{
  "num_hidden_layers": 15,
  "hidden_size": 512,
  "num_attention_heads": 4,
  "num_key_value_heads": 4,
  "head_dim": 128,
  "intermediate_size": 2048,
  "vocab_size": 8192,
  "hidden_act": "tanh_gelu",
  "norm": "layernorm",
  "norm_place": "pre",
  "norm_eps": 1e-05,
  "positions": "learned",
  "qk_norm": false,
  "attn_scale": 0.0884,
  "bias": "all",
  "tie_word_embeddings": true,
  "parallel_block": false,
  "init": "uniform",
  "init_std_qkv": 0.0157,
  "init_std_o": 0.00286,
  "init_std_up": 0.0157,
  "init_std_down": 0.00143,
  "optimizer": "muon_variant",
  "learning_rate": 0.00833,
  "lr_mult_o": 1.5,
  "beta1": 0.93,
  "lr_head": 0.00714,
  "warmup_steps": 200,
  "schedule": "wsd",
  "decay_fraction": 1.0,
  "decay_shape": "linear",
  "final_lr_fraction": 0.05,
  "batch_tokens": 65536,
  "max_seq_len": 768,
  "doc_mask": true,
  "z_loss": 0.0001,
  "train_tokens": 530200000,
  "max_steps": 8091,
  "dataset": "wikipedia_en"
}
MLP neurons of a small language model. Each row is named by its layer, matrix (up: input weights) and neuron, and shows model dimensions 373-436. Each number is 200 + 20 x the weight over its row's rms, rounded and kept within 0 to 999.
A block is one neuron, or neurons of one layer that tend to fire together. After each block is what it responds to, as a language model described it from the Wikipedia text at the highest values.

L3.up317,214,167,207,205,219,160,191,208,184,220,242,201,177,211,177,192,181,207,209,200,217,190,190,190,183,195,188,166,196,188,200,187,163,195,230,219,226,204,205,192,230,208,235,197,216,233,216,186,170,190,198,184,215,196,169,156,185,184,208,215,229,202,215,174
L3.up775,205,164,187,167,194,180,209,184,209,223,211,171,176,196,213,212,180,228,201,199,198,199,208,174,184,201,198,205,205,150,229,195,205,217,186,228,176,202,152,217,192,194,207,205,195,220,219,218,212,218,210,217,223,201,205,222,195,218,225,213,167,210,200,192
L3.up860,140,236,223,146,186,188,202,170,223,166,183,221,214,179,174,215,199,205,161,193,179,201,187,192,186,225,253,183,242,172,211,173,205,201,205,210,213,205,213,189,214,184,191,227,192,207,206,161,192,183,224,167,218,217,210,227,193,205,183,191,225,207,209,225
L3.up1147,179,180,229,204,208,210,203,195,199,207,200,200,182,181,227,149,196,223,215,201,137,218,189,201,193,204,215,200,193,210,245,223,205,201,210,215,197,182,212,202,199,184,175,197,206,221,228,183,200,182,207,177,223,201,208,225,147,214,216,209,196,179,214,164
L3.up1399,207,194,204,179,217,213,205,212,172,181,182,204,145,179,191,196,158,214,219,210,204,171,182,211,206,212,217,158,247,210,208,209,197,204,185,210,184,190,200,199,199,216,212,194,185,204,194,183,215,205,193,179,222,164,180,160,233,177,208,210,199,195,178,204
L3.up1470,220,205,244,238,207,179,188,223,226,184,192,174,162,200,194,192,173,233,189,218,204,176,209,178,217,179,176,176,193,159,221,210,210,199,176,188,189,186,200,195,174,160,189,176,239,216,181,177,200,238,198,182,226,202,205,230,183,168,190,225,191,186,194,240
L3.up1720,188,181,209,206,215,197,182,193,233,152,200,205,178,210,213,217,150,189,198,196,172,201,210,209,204,191,217,208,206,232,178,176,177,203,196,182,188,163,197,188,219,202,191,182,206,202,182,197,249,182,166,199,188,203,202,210,213,180,189,222,174,214,207,203
L3.up1733,220,198,179,179,233,192,188,202,217,189,201,202,181,200,224,199,161,215,183,196,180,215,186,199,155,195,219,150,213,218,201,202,234,207,233,184,199,198,227,185,199,210,233,202,201,174,228,225,221,247,187,234,205,200,193,210,225,200,188,226,198,250,201,192
Responds to: First token after a period, pipe, newline or bullet, such as decimal digits in climate tables (33.8) and sentence-opening words (The, When, According).

L11.up424,168,184,180,216,221,220,208,189,209,195,214,211,148,226,209,206,175,182,175,232,186,171,194,213,194,201,176,199,179,214,193,199,173,222,200,193,217,229,192,168,165,190,168,202,238,203,195,212,209,207,186,178,235,221,196,201,205,202,183,161,226,193,228,192
L11.up659,229,155,197,204,188,204,174,181,227,206,201,192,209,224,202,191,204,222,195,197,196,222,210,198,153,127,194,179,213,206,206,156,225,211,212,195,154,162,196,192,177,198,146,238,198,202,180,194,196,193,179,198,186,187,204,235,191,176,207,210,228,207,174,178
L11.up893,228,216,194,197,192,207,209,181,219,187,210,196,213,194,233,175,242,188,213,202,206,204,194,179,195,171,183,163,208,172,227,180,212,220,221,231,188,185,193,202,207,163,211,242,188,209,210,174,192,180,212,188,182,187,208,169,168,200,175,204,212,180,202,207
L11.up1060,198,199,180,204,241,168,196,203,214,210,177,178,163,200,227,221,168,210,201,207,229,199,202,233,243,214,181,218,192,182,169,204,210,183,202,190,217,176,191,206,204,131,195,203,176,198,184,200,184,200,207,201,212,237,179,230,209,222,234,179,208,223,195,176
L11.up1112,164,202,204,200,216,206,188,183,185,171,218,222,182,162,203,186,191,201,195,206,217,200,216,231,218,203,189,148,202,207,240,201,201,217,198,212,194,171,196,199,228,193,184,202,205,199,203,180,185,205,191,214,188,202,207,166,198,236,200,222,191,185,242,177
L11.up1413,177,204,208,158,190,195,184,213,228,215,218,200,195,202,205,247,203,203,191,201,215,230,184,203,176,179,188,193,220,215,189,212,176,162,219,203,171,206,210,184,231,184,207,174,221,186,179,192,233,153,222,188,193,211,210,232,195,197,192,188,199,202,203,201
L11.up1613,186,205,165,192,195,206,191,193,202,228,218,219,188,205,184,198,200,196,197,208,166,210,203,199,181,191,185,181,207,210,184,160,201,201,209,224,173,202,187,213,232,197,197,191,183,198,215,197,197,213,192,189,189,189,185,202,206,212,184,174,224,191,192,177
L11.up1786,191,189,195,203,193,211,212,180,202,182,218,189,213,198,222,182,164,173,188,210,191,180,203,227,178,190,192,189,216,183,195,205,204,186,197,216,210,196,205,203,189,190,181,212,210,219,223,183,197,245,220,207,195,227,218,201,216,241,175,210,180,218,186,190
Responds to: Pipe separators in wiki tables that follow a numeric cell and precede another number, e.g. vote counts, climate data, sports statistics; weak scattered word pieces otherwise.

L4.up1003,221,219,185,209,186,214,203,192,187,199,211,230,181,190,175,188,178,218,211,202,235,198,200,181,178,200,176,236,198,221,229,197,223,222,199,199,169,189,230,224,228,194,222,189,181,179,183,205,187,203,168,187,217,222,226,170,213,214,219,206,209,200,189,173
Responds to: Mainly line breaks right after football match-score lines (Linfield 4-0 Portadown), plus mid-name word pieces (NA, Fort, eo) and verbs after long subjects (have).

L4.up1803,215,166,199,228,206,190,187,226,210,198,217,185,192,207,244,206,205,200,210,192,190,194,204,215,237,185,179,189,172,216,181,204,209,179,187,222,170,230,184,185,182,182,178,188,233,215,186,219,176,211,234,205,180,204,179,201,217,200,197,221,211,196,216,209
Responds to: Cells and pipes in data tables (climate, sports stats, charts), plus count/measure nouns like years, number, record, age.

L3.up314,183,219,176,168,226,209,198,180,213,208,216,207,169,210,213,189,165,203,209,214,224,214,202,200,181,179,212,183,209,214,193,226,202,166,181,198,205,182,212,228,164,221,203,172,192,222,175,226,186,210,156,220,186,175,193,185,177,179,228,174,181,182,200,210
L3.up397,201,216,172,193,179,198,191,227,189,223,205,213,185,238,204,215,191,217,211,196,226,178,209,182,193,204,220,190,195,201,218,189,200,220,192,227,209,217,220,247,211,227,211,205,185,192,168,197,195,211,214,240,194,195,171,217,167,189,183,181,186,224,217,184
L3.up645,152,231,175,188,233,200,219,217,186,169,185,205,157,207,220,180,202,193,216,212,163,210,206,195,164,209,172,197,213,206,217,177,198,223,208,203,228,203,196,227,225,198,173,204,216,157,209,217,207,213,201,196,204,245,231,215,225,201,193,195,178,195,233,194
L3.up1104,179,201,184,185,191,238,217,208,177,177,224,174,228,209,207,176,185,180,193,178,196,205,186,184,225,198,210,195,192,207,186,195,214,198,221,193,226,182,180,180,212,195,215,234,211,210,233,187,169,244,196,194,199,172,198,207,185,217,212,222,176,210,209,199
L3.up1621,158,211,246,164,176,216,216,197,181,254,175,197,216,185,225,162,168,192,230,170,182,211,207,161,189,202,195,224,213,195,240,214,212,189,215,199,229,185,174,204,208,173,214,200,224,224,215,173,190,208,163,186,207,203,170,198,193,230,199,193,214,187,227,211
L3.up1706,189,246,212,223,192,197,202,224,201,193,211,159,217,178,221,182,175,167,195,223,166,224,208,228,184,210,217,183,202,177,214,159,192,157,201,194,240,219,198,228,183,194,213,219,198,202,207,201,229,189,221,205,217,194,174,166,175,228,203,209,205,182,193,212
L3.up1741,191,178,196,188,207,210,205,207,199,212,211,219,241,182,217,198,194,192,224,211,218,190,218,216,186,178,201,204,168,231,221,193,188,200,208,228,196,216,246,219,197,192,217,197,229,180,205,175,170,244,192,215,221,209,188,164,202,213,210,214,178,210,208,189
L3.up1793,200,196,224,179,188,246,218,213,209,186,200,200,223,194,201,179,177,207,210,243,201,213,204,200,177,241,170,220,200,203,187,151,253,230,186,188,212,184,187,184,186,194,216,197,190,209,192,171,206,208,170,204,183,181,213,188,173,192,207,182,159,185,232,232
Responds to: Line breaks ending short entries in sports lists, such as match results, rosters and player lists ("Newry City 1-3 Linfield", "#15 FB"); weaker on item-final periods and scattered word pieces.